Part of a small language model's weights: vocabulary 2048.
MLP neurons of a small language model. Each row is named by its layer, matrix (gate and up: input weights) and neuron, and shows model dimensions 0-159. Each number is 500 + 40 x the weight over its row's rms, rounded and kept within 0 to 999. Numbers have three digits each. A neuron's up and down rows have the sign that makes its largest values positive.
Before each neuron's rows, "fires on" lists the tokens most often at its 100 highest values on Wikipedia text that the model never trained on. A number after a token or word is its count.

fires on: "\n" 37, "," 23, "°" 10, " high" 5, " de" 5
L3.gate156:546491464491556469449454474522490450534475430451569527510500509464516476454516549430491501497576437483480583439507515475446514441535609518496493483470508536477510484477471490489473475444535448486484525521524483367458531491481549549501498462412489488492493545526506593528506536549501519423583471497538507544559468546474512442523445498499472542538488464490457480541521526511518477507492556425485494566483441502489513515495467472442540479492579459436475468430472572490474554563475448
L3.up156:550585544538527457490459516497537477536482499548535520479515496518539467486496577505545493505508513502559536462544566489487516487515594493507477445526555523492559509499535506494483458429446459479540574464476463434524528538505552536468464496472514467441508491538529518552525564504565535446554463555563584486544460467541557437462512540558457567580485452536471528558490488505498533558451557392480479528486486451507536559472497519397505459569558471465523507510519524506468560520464496

fires on: "e" 17, "hi" 16, "me" 16, "amp" 9, " Se" 6, " O" 5
L5.gate397:511483501449461519444497497474506470524514475500487479480440555472545462489505487506487515484569495477522552470513596438476457524475532499482507527580597487447570440527432432537540479409536472458486408478501475398485538526518519550583446503483497466576512542487507586506517499493462557486434492510500503517551495443521539486482512494470500505512471414441523427494518475453526483486442478449418490476486523517524482478478619440499447565463540550460538522537504459498485457511476534
L5.up397:479508536573460506530506451485519455515498499491500441484448486445480461601499474502489438446531541501583535479463468482549558532467553500495442535516528503435514535518493500496471445541521430444505513566484510441499455566469522523495406533515456457475524476513522534448530468554472581545527528542499534446510491445562537469613543448527501456507539491490429430489488507549521548499528421450546561469497525564430452443508476461536443512466522506538497479410521511518495447468475477

fires on: " Se" 38, " se" 13, "te" 6, " as" 6, " /" 6
L11.gate226:511554490476466459445523524491554611432479441557583551501526523446479563493521481498507490596506477514505523509498460539448578514454481453521499565446474506507536582489506503455500521544496480543480458497468453466499563508550438432519481481504382480477511509501508516439497529548520492465480468543497480436443503504517448535599457547434576506573496460531469507521537524548545472474514495476514488510537506554521531517478511498526551637484483491477498505509494539556515503517417451
L11.up226:516523482486493492481450479486554477502550491616461502559550557431543524483477429461496471538512619525478525483522434492526505560493496473557505527447541486461526509483523569482505468406560460481527505519433491484485561509533476472562419469535485507521590510487487543438568521512505532505472520518464440459436512535559500514534455511465512546514521520503471458549437518479536529447518471481515564445462544433534535590535382467509539529498523501512491485464466533463495473476501578

fires on: "." 91, ")." 4, " The" 4
L4.gate75:505558470480482449512538447569483539441499482478470470488492532516536476485521551514482527520476522498538525509539481508462434494463558501534506572483451456474462503485553433501460500565498493452474485491498523517481479487517561481503530510553534552550494545552536492548531512469442442476482493497566485484471478521539446564490562515447469517509448570583607462488525502514522474518506461430568426438495430516470508459527536568480466495513465565552456403511494625459391538475515539
L4.up75:476510543488460531555404424443595518474559470511505494507532425513574518505493505452459512509461532583437529483507507482528474479469489506521512477483480464496510556499568488510497511431474533536495463508497509508429478480500604527530514489515528542546481582502516467492473528458488435472486515533527510505544518592464506445503480474458500534473466605562527370480487538454425504571491565451452497523469514459407517490538503560511529442528467551547462453497510486516521482493479571

fires on: "'" 53, "-" 16, " " 6, ")" 5, "," 5, "." 4
L5.gate227:563523485533542530520487507534515532486530523532504446489560460540532496504483593538472561516448520441537537515469535550506519535510546425502497497538505347469461542450515426475476554548508465422475474491561484491522497537539551486512477521545450517518468479591506496543474455477501527437517477470499492575510467500547455515485472516485463543550551515521566462582550435492551450488494480464484474503530512475478472523454570495525454531565521477570559442524563529471471607507546466
L5.up227:568441518469573541509431501462487564541533516463548509549503447527527510489514527505474457536499548493528481454526519527532533418481486550500479475548518476507498539503459498505531527486560483451499474588533483540582462444580551551547460545502495530553433509498592455525470483435564458551472540529565443539516538450506547533530493477492495509457434516555530503454490518469485476477473465529504544435414540523488426475502395479521522498463435464467543487531508541578484538507586519

fires on: "ic" 14, "amp" 12, "ec" 10, "ist" 9, "li" 8, "me" 5
L5.gate228:546488528458453504455473431596511467519474502488481491504514529488480474570505543501541510486495486504538599475457502463445418463500559464469470596470494456480541485499465473471496524472440463464470448476481506414443560485532530461507392460515516458581535595504458528543526489475449466457531519498608558524482513526549454494455503456483497474464395441494496543582517535510550492461493435503481489467486521462520551498467490504554515479452508579502531498453475552489475554467482528
L5.up228:460471512540499536522466427518513498536497577508430508476559497480484486530410509561464488499475558497590537471472510526452514520466510513477370550491518466476527491474498449502479477493491472492491468499432504493473478503520485490522434497549591497483594565536484499479543451535496489457491546558482547436504406477550506481388493467540541435450468494556509449557473487513522522513491495475504515437466512461516606519527496482510559457516441524511528560550535469445532590443523536

fires on: "o" 15, "g" 11, "ure" 10, "ri" 8, "ge" 8, "go" 5
L6.gate308:565514539487590492421446446457460539487518552509565542554486532488459474449522441465483459512528447462513515534507518535499471508535488475483600460493543467508546519452498511539518532540557428546583479541557495540546528524449493588519462510518516495429462588516530575497540509495466487566464519469500475477552448528490517403484553471441516515521458482532506592508491453451516511505467401535522409500564450513451516471461535484539527464486528446501489521523477528475475492512447539
L6.up308:499480512502543448462499519456470484476401525428536564465530450507564516469571491477521467526476486502467531508494457464514540468498554522452527498557593466465444498486475428547495524464510516438510463493469475512448471537447465553490451544519547513495513443449540528481528474497539497487453479401473424492505421494490479549517521548481507587477523471510615516514540516429482524537529496402578539428510534529571493455533477502462567481474483477527501576511513443520420550505488483

fires on: "." 74, "," 23
L11.gate194:446476499476535525522522473484503497502470574507547483483465475485578529512529586542516538534548476539508541471503529532518415411447458513445486573536529566524530517523537518468530528526461551552532414535543474531500567474513453534527528520483525442491445505487497455574494478448451507533503433454557473555485534515463409513585445481512399504504458522491490463577547481554513508473471529551483521579514440461464451488474483527468492456474482556443480443452521440467522550476481450
L11.up194:556556459488501444452530528526479454492437506496544525492471536474449485522533470507487472429572539505526514541511466579426457532469530524528496461455427511543575534474474447497497567454584531481471548506462447503400491498472437507467497468456478467517488502571533509466599510495541528434507455408471411499518515495498569513417477432455480509489462427499475563516469506531474553482523545429472509543471516513524501543515497496557544531493490497510395467436474486513513516523511557

fires on: "it" 31, "act" 30, "age" 8, "year" 7, "range" 6, "style" 5
L6.gate193:521456478475493483515518411549502444497507523504510473491471566492572546555500553497516455438494486528515583514466524516451407466507541523460470529497497575504510492503437522495539512461513438477517562500546533508527621430541521462513529461440485464475510549453459480568550463479536471556559470499484467525489498510529532466512573389457533485526373502468525499503432517463449521501565457510503554541459500452516489530470440434489563495450473488507497437475504481463510588515515509
L6.up193:528508517451472491469495454555454495572501542545521534513460472546514479406506489477500550439492457522416517507516494487517502490496500502483561510559447533540527448535498524550578486505514457532500441557404491564443602537518530485533525575492559458498513500492459467467479503516541512564492439461548493504474479534537556416481490451510430498439463449560548501444518500512464542464464533530509521449532569503544534481503441428624530479460564543477487520543542512529465538462512537

fires on: "'" 28, "om" 19, "tern" 14, "ci" 13, "di" 4
L4.gate13:516516464510531564497541494560472460422410549427589540472490497497507463491587543509450479504461468486555458475501530548544562503456498540513480509544535526559465514474503455535503530512529446483535488521523466536541471450520485493522517523485451459478485510526480481473487511453490420522489448481498477473530513505452498481460476464528577524517440480486472529464536577490553530509506462567436539527519581568467465423471425447551475545537467456491541510489448574562490558627572515
L4.up13:538509455543568507491548543452470460451462533436520521524482465406478379453525506536515507509460495512607475465464477531534514547452483518538465502534558483540497428499521513520465506513520474501570479578485464502461474453526495527516543496495543422533560520506545522448434533490498520529454462532434564467467461470468494462426462549562515513489512491458492550554478511520574568434481447431452536531524503526494453497556426528493473480579443450510536466488531546509541526529558521

fires on: "s" 39, "as" 10, "os" 7, " dis" 5, "ba" 4, "ic" 4
L11.gate404:488512517469532556498469436604487578422540536553509493500421496520431436555541553481557545503540515514587553509531502504529461499478567454503548520500461364461563454469507487453536507585490481550468523460550477488495480472513475529502481504545465531550541550487536575507549528513453504447467524496519506584521599450487471561522571505455499447501500528470474536511513537486488539536478479539520469488477503493527567496437519496497451484540501524507499422497518445572473490466474457
L11.up404:431471467420458585459505471557481494410511487498529474490455474520488519545543455483574460499540527554542502438525466555490460486452492498507520489513464470410555464550560486429483516540553451518470454497550531515556503426578482531516527467537477538533562551509503543505560515453507582574460463518438569554463514464499497469490509455437523519531507573525493521515518479486507541565546544499535506531490521489468461512498468522406425467476449519488477475493512555590456554474532463

fires on: "w" 26, " =" 21, "ine" 8, "x" 5, "se" 5, "c" 5
L11.gate240:502545438521489483499433471460580489540514473479459488517516599471457488520527512409532505459518506440466424440491471501507455517574479495453520491523460512551483500535495490522515476442599482503482493548569490449483512482488522451499528510492461489512551504457572451566494556492455472480499477499552492523453538433491540510564520489488576465544497414514517486479459494421557517500559457566481464541546496564491553469554483585511405491504411478517481459495451528513561534590513529
L11.up240:545500401487486463464490518398484564544502499592477458507518500452541508505453547486459576447472519482531453500527532400443569472470464512572495426520543447445536476486507505459508530488504456454473491480505505412531493505555535509520448465554551519561497535489590422515460585524493497500530495539479525426537557428552456509486551494539535539516549460455526482543503533453477532506505534531508481387477474512493500509495506525528495504451477476517454411520560522498474448524517508

fires on: "\n" 29, "," 21, "gin" 13, " general" 11, "year" 6
L3.gate444:501402431542512479504555467561509452495499445477536609516522462511541535504479518548560504484590477481521468460476527477470458490579516492489524484427469512496508522513414461459522520477508460506510523619503521518451555486517528542457463487482514454536399488548484550548512492473488459523520503540502481502581575547420573541533499499471517520579484479484595446520499484441474548516507599486472526533485518487427522506463455478557522479495490493544525437485482514558554521537484516
L3.up444:542577536480584466520540486460521526539505419479473521555478476510491452484491433506536502471549508472565479519456502518457483522487493470529464514468526479475573419525460559507492531486436535455555535540492475516437578570544532559475483530468559466479463525541486519497515539563543568460471509554539563505488455541512542451371527562473457583552570395504505483477475434523504508471446574471493448483472471494487504553510465529522521454509475508489509484531494513501520595464467511

fires on: "s" 39, "op" 13, "ver" 6, "ill" 4, "iv" 4, "ce" 4
L8.gate338:480467462513499441420476481487504547440566489516571514500490466516470507494543588482542535508460388415533582465391487451519428545504474559538544519500476431479514467499449452466545596462467488466512468518575419524506485454459565510512537511491530448472450534487532463561554472501403515499515510462537460503497522475460501471506469539507507474486474504528419530511480499508556492496475458515476506483437508535495552466477481491560428442477442514551516535510474532539519464559475452
L8.up338:519448515519531465493542582486534521471546433524486520521466419513508506446484498449471541557482449427517475494495514435484493545489522603523569425522535498476474463485417540474488504468521474418507509457522499473516477465461491525492592518504542507503473527457583458494518473491484434491528502534497547590430428527502564467504446527502519458470517554515464596522560449484603498482499482482526541468477566434469471490521507478480448507529398483467485508547474530491422510488476430

fires on: "th" 47, "al" 8, "im" 6
L6.gate82:486394470486504472501446493561518504421440479528544493536485492511597519469529572475563477534490481421462582429534519455496508492471474513535544504518545513468501543542519436508586534449469488503532487534501506485581560390527503499484528462460476465534447557530525484492400505501494505456502414454482506500486509449462508556499502409471493506470500471473581442540533529523490489447439538538462450458551443581497490518473459467472506543464491488487474435498491503500542542568478520
L6.up82:461481420518448482562526460540434518430500410554545476483489486490494496509485506539463475600575518552499534456475492520509431585532515500567552535450471508514586552512510541475503489507481462561502564502516494585464533533544470508521488543465495484500471460533515510444582448477473503517550515475492536595477510487562537539454555447546528477516499438550481426462439526545507538493492439496464458381526470500504493514464410470498495491524573523448519481526484491509500462476493538

fires on: " an" 73, "s" 19
L5.gate283:442473465462574504474455521493481499457522459533492523527527484548527488521458539520508561551462440419493533517503499540507453504554481544512536476539492464489468480515524419502567595554522506512495468509493459527538546466567496549546567520452559527633512497527504495538568452407423496524444485469465461511525450472422453496461509504553482434481551508546567526534494507486448430461497438532447465461475463475537523516478447520477482572428506432540490505470534474471452497558488504
L5.up283:408511476533596556480496523471545480497527530535524551511522452528519515488516431468564502519490467503457421514542532495452532399491505506436554417492536501560469591464492536513486489530465460506514532452477461572515478480423514501486491470524506498487507485471468497488458472555562447584542539448539458542569545514464496550526470552499492542512543522543472576460494549429497567422537504483525501511432477436489488522554508520498583434434456520477494503497492523593451477494484479

fires on: "te" 23, " 2018" 22, " Te" 6, " 2017" 5, " se" 5
L5.gate109:563496503456537522507450480490477508542516476479495463515485521499589489513530541490472498536533514516502529590472491456504501445456490461490483548538540504416517534516465556510463514486457470444481441533508479364504584560541509523462422544488510491509501479488471486461482528526537501401502448494577509519586525432556471533514492486474514524465442444493478604441499535450497467510529494511503479454494528558508474422409515535548454578500462523467382499457484520548548524472494523
L5.up109:526472498570508500557523517479509476558518542469436491487528477498519510414432487537526484507461586552574503518492467441524605547451507530525450528548529586409519495479557547541486413504463526519538503508427518477537463546544454496524404534536566548492577476535466478427481504535551564472478526538448603452498485436496500482470488536535501521486563501490504497477439437495523535539522545481536531488445539496479477518543551506506544519560476486459448501527499498505492496426528542

fires on: "g" 21, "ri" 20, "ur" 13, "op" 9, "n" 8, "s" 6
L8.gate138:436525451517524470475423512476434464456538516476551507505500505551448510506552495542531488490482390530454450457426537450499531462499510504494523475568502480552535490468416461468560497531485448479561501503492532492584473484473531478532491521441486415488420569493509511512491529477437451568500484454485485474525570478501445456529481510559458405453537515388533583515511567507468479578466481426449519514483444532494502497443522517502503490479510462465549508412520531536491514531482475
L8.up138:474520498511600530423536463466492514480511525396579519492515464520477503509548534445542473516501471529453521534487536487462506525496494448490482447511517523442431553511507447552512519393558503467475513482511504519517524511426522462499453527424476552608470437481437525505518522468501479561485518443493473471465565483431449575541512508526581476486515506561545528502487519407474526539572474489537463495472445520481524520499479517498512432412497507559530563484585508560493483519449458

fires on: "age" 31, "app" 25, "ten" 10, "range" 4
L6.gate284:508378495471461451426511483512421479497472473539548435434517581490603490490492565513525557510512524520502472468487492510512452492479507502401514553450452499512441521460460460523502475493469516530457545535462504490451538496487529441452520527468472460500502484496488511547472445447536483517545499530539531574498579463533534589578482470484546461445463509521510433438560489492510495521480564473522503580522468475445471511541421495561495450489472522390506472480504524534540489440536537
L6.up284:522501511507452469507529409458485552526517533540534402455503497546486516482498487503587432449476424510534484459461532520514573498487461534446511494458444506539499447527500452519503499477556498419500491511438469539511528470512479475455473518495505508491470533465538461514443538446515457559516511416487485528581526445539429471451601425530545500483549564510518529526468473456547544485423496528529446529503571562476527397455535466522462476549514459532542474509488566442515505472440469

fires on: " U" 66, "s" 15, "ba" 5, "c" 4
L11.gate256:566486480480555517468508472518513493460523483466498519508488479462497434498462462490441503507454424508509560496502481555404482469530513470489470511518505488448531475577536555577490493453481475453525486543466442528474564471512549543501597511483469535455490500419576488478546488551501521456491474492446498514476528472508459493534487500477598456487481450552406568538540567427508510498532454567513500437478502573486494481497585525442448436508540478427508537469532459486425547484435424
L11.up256:431478503480389535457539572531488530532491534434529555400565455535504505559470504527455549517474497533458500456426506474535538526451569500514506551477549467496592502487492521497459468519512477477494499465522454512487500460490458512507528465557490497421534562470458593473535479437442492487439542551477534573479474483542403467550457505501498537481489466458504507472535487507600491493468493509611521522526558456475519542492438476503465483495497462487524467478520476552527531520591447

fires on: " " 57, " (" 11, "ent" 7, "e" 6, ")" 5
L4.gate127:536483533540547497476481570477592478531483499585490519493581482551455496482478552517535485392502531518540566516480615536466474538494513466497491492446426455539489507522452453429555561516542467481489446413572469522471525477523545523539487463474521443552512577471524536577513509459417507505575552486501517553546455499542510433430475500502533498494556533522617483533490479489512455558488477477494503489517543492473475525433536499468446526496572491509525494543530522498487518499503476
L4.up127:529485468509456483570458509522539564502513437500529504480506462489481565521528556487513438464462505505535501486490523526511519469428547474555452495475553417428508513468558546443554534556485497473495501509498531456528507487569601490513472518598461450486513555528584445504489457535535408459490487476417545472645518448498493473525573469526543523485566495491528497459476494516467486573460529485492457486511532481486464497423452514504463504515431463508475452532461569470453541483548494

fires on: "'" 80, "’" 8, "is" 5
L5.gate339:513473514562502513464527429446515502521462503531507543569518529475555496442574546428474572553501582537489509497560458540471520564528491494470524432482516487527475588462508517564522458485469467431535448509518532427483476539494494551540463455505510445563490546483498505481491461443553377498514518489556510496440469520498497523526445568479474493538538527542493503503521527503502477425569528486541555550538576483500549448502494473485467429493442473521576406526513483568491565505537512
L5.up339:539567478477493480470543459503551553450500501491455477511500561501459446516532527521491463548500520544537504470463469532500497584510477465485474477515465394504557364591481472506541553558497491506554471453530501555512532526507443539560494538496550427529529523567511573541560562475517498542393496522524520522423499430494493438447477557481500512532511507472436482542572438448460500432461471518488529443515532480481523484486460496502446553521463497510502546490590465532501505541509525

fires on: "." 79, "rd" 11, "th" 7
L4.gate149:460471514473438467472493505511422463486479559486487465555454543482495504477478472473460479435549550525500515526444448535482441506532468497453481586467488541489467481425558463512466557534483541470566506536454529451500531461497413542430505445418557534473520521466483491487601518500518524461426429503546482515422447524535456510491409458485423503520492579566509491481497553583528423504528426526500582531499501505484520505494539498492490509489453521459455451462456481503509572493486485
L4.up149:523545563517498502462475488490513484514464503548531517543535417463479396499562468552410483567583571503505534590500418471424531490528501563490520565458584551529500512461509468500516453493509507533455458480493526515428451464491461502510501492494490510540482544497458496507515515502610510528421501488550498476489448574438556506504485531507477477571504463482535521496468561475502541460467468454475472502529456493617575491483486512500512466459495541516593518545542507483550539503457554

fires on: "\n" 47, " (" 21, " 19" 12, "," 12
L3.gate195:487506512478572476471503441542536470527489432545554512486546509551550574490465544458540529571535461462499513498519525508452438467549548437450476489496466471492546536512475466505508489524504478521390497579546487455502568489546530563462498523440474454520436502552461527540515489471454456436485450472587481553555533476514542465550543481457469496563475481483481491490572519463483484475498496506463562522501484479507499472460415520424491567434546450477421504415473532588541510536526457
L3.up195:475554509430536491538478468441515451523446421530524545486543570528434547508474496446494528515484413479466392517516516475413502498572516518447465446500500531543531466496492515473546499457461508518440503610481475474530524497524556491525459524443480504505498511535519502515522497511511463511523453474607532490494446477529512410504564505504443545562551455518501514534509512425510493577501562435470566557489513451561523521503430542411505489492508476508463587462493536555514469474507478

fires on: "ul" 25, "l" 14, "cul" 10, "mmer" 8, "el" 6, "der" 6
L9.gate83:529462534448486462488541472504512575469510475503456490478499468460489525453553462408436605455504388456459482536437440466512494502459472438530464526517488442491555478491492569497553522476502520493582408538507479557462529490494443543515579495522457526499478508468471502491464559497514557514428540516523457482578461481551508460530488518477479438473530448464528446499545562511492444461488523571437479493527557544482532488468521539585523445454515521459506465531472496507463518568449442
L9.up83:542462504455485420528505478504493494503515518519538407436496479439482447471405542456520478499571518499477495453477540475458509472447401475530485440491450447504515420526510518473521504600448508471559475469434547500509508493506493588418473487410588514480496555463502513517505476472483517502485459471539541499500445540530470591478448459529520490464430524534467472493545465505439488524460515515496461466549530461470535459508532518537494401611550516506496577494493485529495527470494539

fires on: "'" 23, " and" 15, " for" 11, "w" 10, " We" 6, " " 6
L4.gate44:502481510486502481548536496531522532535496491554565522534515443514651484507514463463426506517510528457475485506546451498525536540475480521527512506530517452577553490480587551502489540470548531532501503512538507436519474541564486583526583536483519531495447491491455462464491501540531488521511452465444476493477506486552493505466469512541499529481512497538482480381519461447594487435500424478505470490512541597505533465514446429533494592438490463549486481498457511590435460547460527
L4.up44:469500496478584485477494525460536535542508607524509508508519456551510482465427470505455518491545549455567427536551549443485537540479494509484530406545538378540542458529485504505415499511577526520445490436555496487523477539459492540514498495490548438475504499509485489481477620455534492586420496471558524522522525459521514443476502462512557538480544478447521472450500488462539475520549550489443475524559501501488486515526482494519469521530428444570522555498509495576551452517482505

fires on: "," 96
L11.gate34:597527530565540466472504482506527482469523563436493551477444477486544461583482489471472498503584405507518467558527539503479524438488492499404518589509476491462483522491456438541546581505472511511501479494485449493373558432452455483530468515383505481463540511440534596498499525448501565487489459439460507558497525536504485480552504470509551503552526470504454547593506491509503471473480491486522537506509496532479459524533543528504589532482441505456459490517526519522519494494493507
L11.up34:498506495515527485506483589547493479562506528513474444505524500476466436539504508499468540509534522506521525507487429475516416431496433498500528424534492443620575581509534470453495458525524541477504497509532451482500523425501508550509498526454518536524425464519595519465525430538503523441510436456557413459528492495491519478486519488564536544493512433449523471429546558510529492516502519485474517557469430467537477507473437504447494521525488550430480445443498482564563401544483496

fires on: "d" 24, "leg" 14, "g" 13, "men" 10, "p" 7, "ud" 6
L6.gate383:448534549527477459482498524541455497499456482524499451455568551534473479534499586527484474440563453579514467519467492483470472490464496488432535551462547495571571491496455508513510473479430490485463490526567482479546500514505578440464402473511471491492514583471536560548527543512500458504531488504626513505473523527527463526445527525545504477463459538448473574486514483525526499580443491476468502511549474447555547432398505534527453468507434522502533549530464473548498561502426499
L6.up383:462489518473501481463476485519492510533491480483554524434517547494480483439544511470460455441529501484425449527524473465527498537501439512498524521458540498503493548409488420540489485439529484586441564493509600510459449488514421537476443452537495577512449510522535503546456414489561476482525447455520491448498528559474500527505448475516458575422520522497460561530451497517495548541532583405458510574456441534474518527529547539503545421540507503475553507480519470498544481544534546

fires on: "an" 23, "lo" 16, "ur" 14, "g" 9, "R" 5, "fe" 5
L11.gate426:546471548563480485454554511493474467493397485417440495554495557490521520564539572548580500477498462468468532518516442524536442513480475464496522553407538539513490538457448501496596535536483507484503504474527478482594543538488454462477613499461473519431485537453457465486559554476472450523499508471518444453527495485498434496481492502462490483472450462484539454517459477487572455520500458570519490503491564468496535448475428461564445506427523472465511472459461559496462523526447502
L11.up426:537594462526496472506518429528522536434539494489531478539452379457455530498490468471583440558457461460500479445547521519492525504472507509457471563539438463430454518479543526500523489472448442524538570458478471485525494497526489471570415548500503526480455493519434511475477551497545535525457428559530506485511538446430478494504505612485518498518530483579529511477456537532448482528530520454513459490567454478462551546485483539496586514532557459476502508451466517499531565494447549

fires on: "A" 14, "B" 13, "D" 12, "L" 10, "M" 10, "N" 9
L6.gate176:503522483478474541461500524559502586469509443464530586454468472496467501485525496523541452504517493517456420517501555474541540467527520496503464515530504513475427571524506493467555552484527497554516499545542494513451497442480499488510546575516492451459501552446430536520442537514541497519491517575515433536495517450505496569616605510443485519487505533474499507396518560488464454527434469531542554532502485538536491512475535504548552504391432553491507459512471513587522567534490552
L6.up176:462524515527503559444562533425481482499508531485377485500531425445495533497508464584516432474437508460493561523463539482481483465509498545540449574538510504546514515527495469563479510531475443507519485468453439484521494453488432545591517497524530540455485490468409515558548442602479420506492484492429532500493530514464500503457529437467502488467475463449486539498494482611480488488515558505445514477526516498476544476506465459529557485497597482591514466503478477527446496483555543

fires on: "d" 26, "al" 11, "x" 9, "g" 7, "y" 6, "gan" 4
L8.gate204:506487411550437509432495497503482545401451482554508570472495483530443471601529522481539541615516451540476455507463476488529543428553495483496521500414450453501519549465438460498496506496524448558483461538453568511496515504468566515462442500448475511472464467446504467529462509515464471472597523532508463578492525487495509563532453559574482520501503517570441494481601516547537529523526456521556491507543490502498518495493538477501490477490424482504531466518502536463514552508450431
L8.up204:439451462463504511448457532481482513421526519511481522504548462523517485500466508455486610503522426498444437511490514408540569443558480521541538559449516451525426501534480441538512529462530534530437391434489535483462481524444487505511471504551491559540452411510502534466434486471536481493518540545561455546479474564394471558463428548510431567481523505452480504528518519521456512490497544473516513555467536520538516454453519498473551501543449492529506527473455488495535499473537525

fires on: " are" 64, " where" 18, " of" 7, " so" 4
L3.gate394:516468526474484479507505389488460502510519524491552493319471487509500459493477543390584597458468520474512481492600524494527507537495504522479547473494520517507503531515489525478484495503556502458496481553511496506489483476457508450456467493469490450507491488497500510497530471526518513519481443490534527517488487496457473470466451489482529493513532460516480389463489503521508506513529497526454528540509461496501519466487440537448310548502507426442511504563514517616487454535497534
L3.up394:464491512504521497516544477520560500476509483546529514511544533466503592507485458500497527443459520513466509498438505557520475537445458457529513472469508482459521453503512501539468536474548488700499485458494564466443532496482473539509579499488430527522507505519528540521521528441590479405471480496523505494490457454477563486484473508516454519440467462544532483564451465414504457531509493494513521484563536523497545499518484504548585533511460548515478469521507542644453477488560491

fires on: "c" 18, "n" 17, "la" 14, "it" 12, "ra" 10, "an" 9
L6.gate330:576483512452517503480518496550522454470520485559508565456417521470480538592529478495439459522551487511487517494541537565442436493563584466500510544517472475524526523499537506497563589489524453584507459594595474488473555529552539486562530484514488478455458507493506494497568540544415505494519512556487512521600574471483468453461533503479556484512432481458471512454503530537479484489500424518475413476487483516527552524516485539502505487415506488479526485470455543553573510487484445
L6.up330:509552567530505485530508501490525452462529422528458570467471519572495530541481471449429515475462541501428532493538527474484536547529564455469409536489442507446545571437594470441505466456524553490461515452520479451388574457480516470580471484576522548458534518452509575480585526482510489484498497503560518564584466475543471506471476507480453472524455557527513483446539501561511468500469469492462534503519492475509500538468465538454485474491443536464534487473449523527536512448475517

fires on: "." 67, "in" 11, " –" 8, ")." 4
L4.gate269:585462492442402475448458442508472505532538420540464493534526468506495486554489590524531525528479434470508556577542526528484378501412536472450502478498476471499504543505508502494541522515421523448492459527476518476414501553520534436456524501499526495490512504547568465521500554500496472439508534600517495548498470540478473501502523506541501471489422546530565551525504515515478474483487419452455462426509466456460494505509475547573434479507485490542425453520469570480475518464529521
L4.up269:545511459459456460420430472530500475466505412503477559565442472449461488425520493528531560544492390512473521555531551486438448483530549469463546477551431521509481541443497463493528491471478487515436449513515475529481511513436578426504513456458497425523500534490498531535502557430498542488532549556457510583482494595441481506530591510518441526514482535488541479531547517486437470477469422459483486493469479462503467531554509544448501473511462550498446507486525512491494524482431541

fires on: "re" 46, "ur" 19, "R" 15, "ed" 6, "ef" 5, "it" 5
L8.gate232:519555511458424524485416465497479528565500493460436457511486504473475475574543549499507577507496541495514612536522455448577504453462545482449571496512557554503512511437506486481506545533475504445477495520528461479451535508544514495513509523480522506421477530497490491478485532477459490500493541468563535537501525564476444487468412468451421489503505510548478522496484504440444454502468533603491519570478546518469447433466532549549463515460520562470462414428550504529509546552479420
L8.up232:536477528510456501471463460513417528471454510509504497512472476483603532477488556514522479488466505468544506515521535449514569595544500510573475448432486502529484449493528465446525545489462573403444562454477528505499514539578555424513506478473463506508478483524482501511499493500489540472520478469544516535571476460472465495555481558465529417443490513540543559526462488465461412532557431467553567468488576492491515483532445524526450590474561517565464517495491552502563491464427512

fires on: "," 30, "s" 24, "C" 13, " The" 11, "The" 11, "E" 5
L4.gate40:499520453480540562462542523491571482449440527520489543501532431507537564509477484428557531516527516414449516494492521464486518433518518531510549554512502523426503529471513477535493497454521553514442476538497462482531535479539493557472498484469521469577496546529540496545464515483453538453534488461541491562479500453384474533542529471441594491551522452525491495558534525446570500490363531455532508426451510521511491489510472494459541553505440489505500480447478573503510427543558431
L4.up40:433470485482577481511530475482543438492560490474503443460525482503519536447477439486511517586470553467481492488505480429489519447489538479518491491552577496529458511515488486567504399512492463545417463490520454533530547534447524524464530511444499450563483485449422535564539526448464578541472491490544530503502548524469540516526481475444445484549513506483484473570538539394512428513401592437484512523456543535549493542526497522500511545410473512493491526504548498501476442528524552

fires on: "n" 22, "z" 12, "ra" 12, "la" 9, "en" 9
L9.gate397:544528461479492490533501529625467549543515433547507477530528494522473535538493511441526468562534491485431465492515511534480493496595544495532556505491381493513552520510524476500556535531519440563456508499579478516573489448504499421490491487521465505532429486526456550509534519447464474506506489524474471513529539584475529527506485446512556446531485522497483493463519505433482498500494438581490371480479437518488483531452499549482507516491479552384449418462495556511516479528501449
L9.up397:542555464601484533478504505575537507506550445478470567477480476541431539531523504460513460470532489548434475527481488491532539504574543517508459505510427559426577533470584479443490536477494491547520581498521519527482482483501533422527455505510468534495527503541395532433590550489469486579497516520508506543582544558519504544521463504487560463516516545495497506474462500503557583542481498560543412460458498512445497562464515506495540483565488555432476461510457497505502526503481461

fires on: " cl" 20, " Sh" 10, "-" 8, "w" 7, "ec" 6, "c" 5
L11.gate164:507529507471544506473493460394496518449520533516443521424489523523426514510474536435569519541534489483513414534576551475470502493452523452450614480501436476574492476480519481534540444483511444429510478518529451501570485545500533505466507513538481543559452470497543414508526499516473441553553540604483482521489566531483533530494510482561544496494466494420454509453552560496470575522535454547507444470507518470465508436522480513554533522528516477576419520501517479492537475481512476
L11.up164:495476466547502488463532598521473490519524499541485482520556452471527491495496509500581445434545473446546405517512513472490474487461422520522539514515501438441582551496534534532480506541473455564470423483445484505446488521490498521539444555510488524566485438507461466482492437501513487458502450488435459463589574458507500534533577497504461509525526433405550515482462535543520524483409514600487479544541482494466450557550482508533427508530494473406475498507489519527537534496544506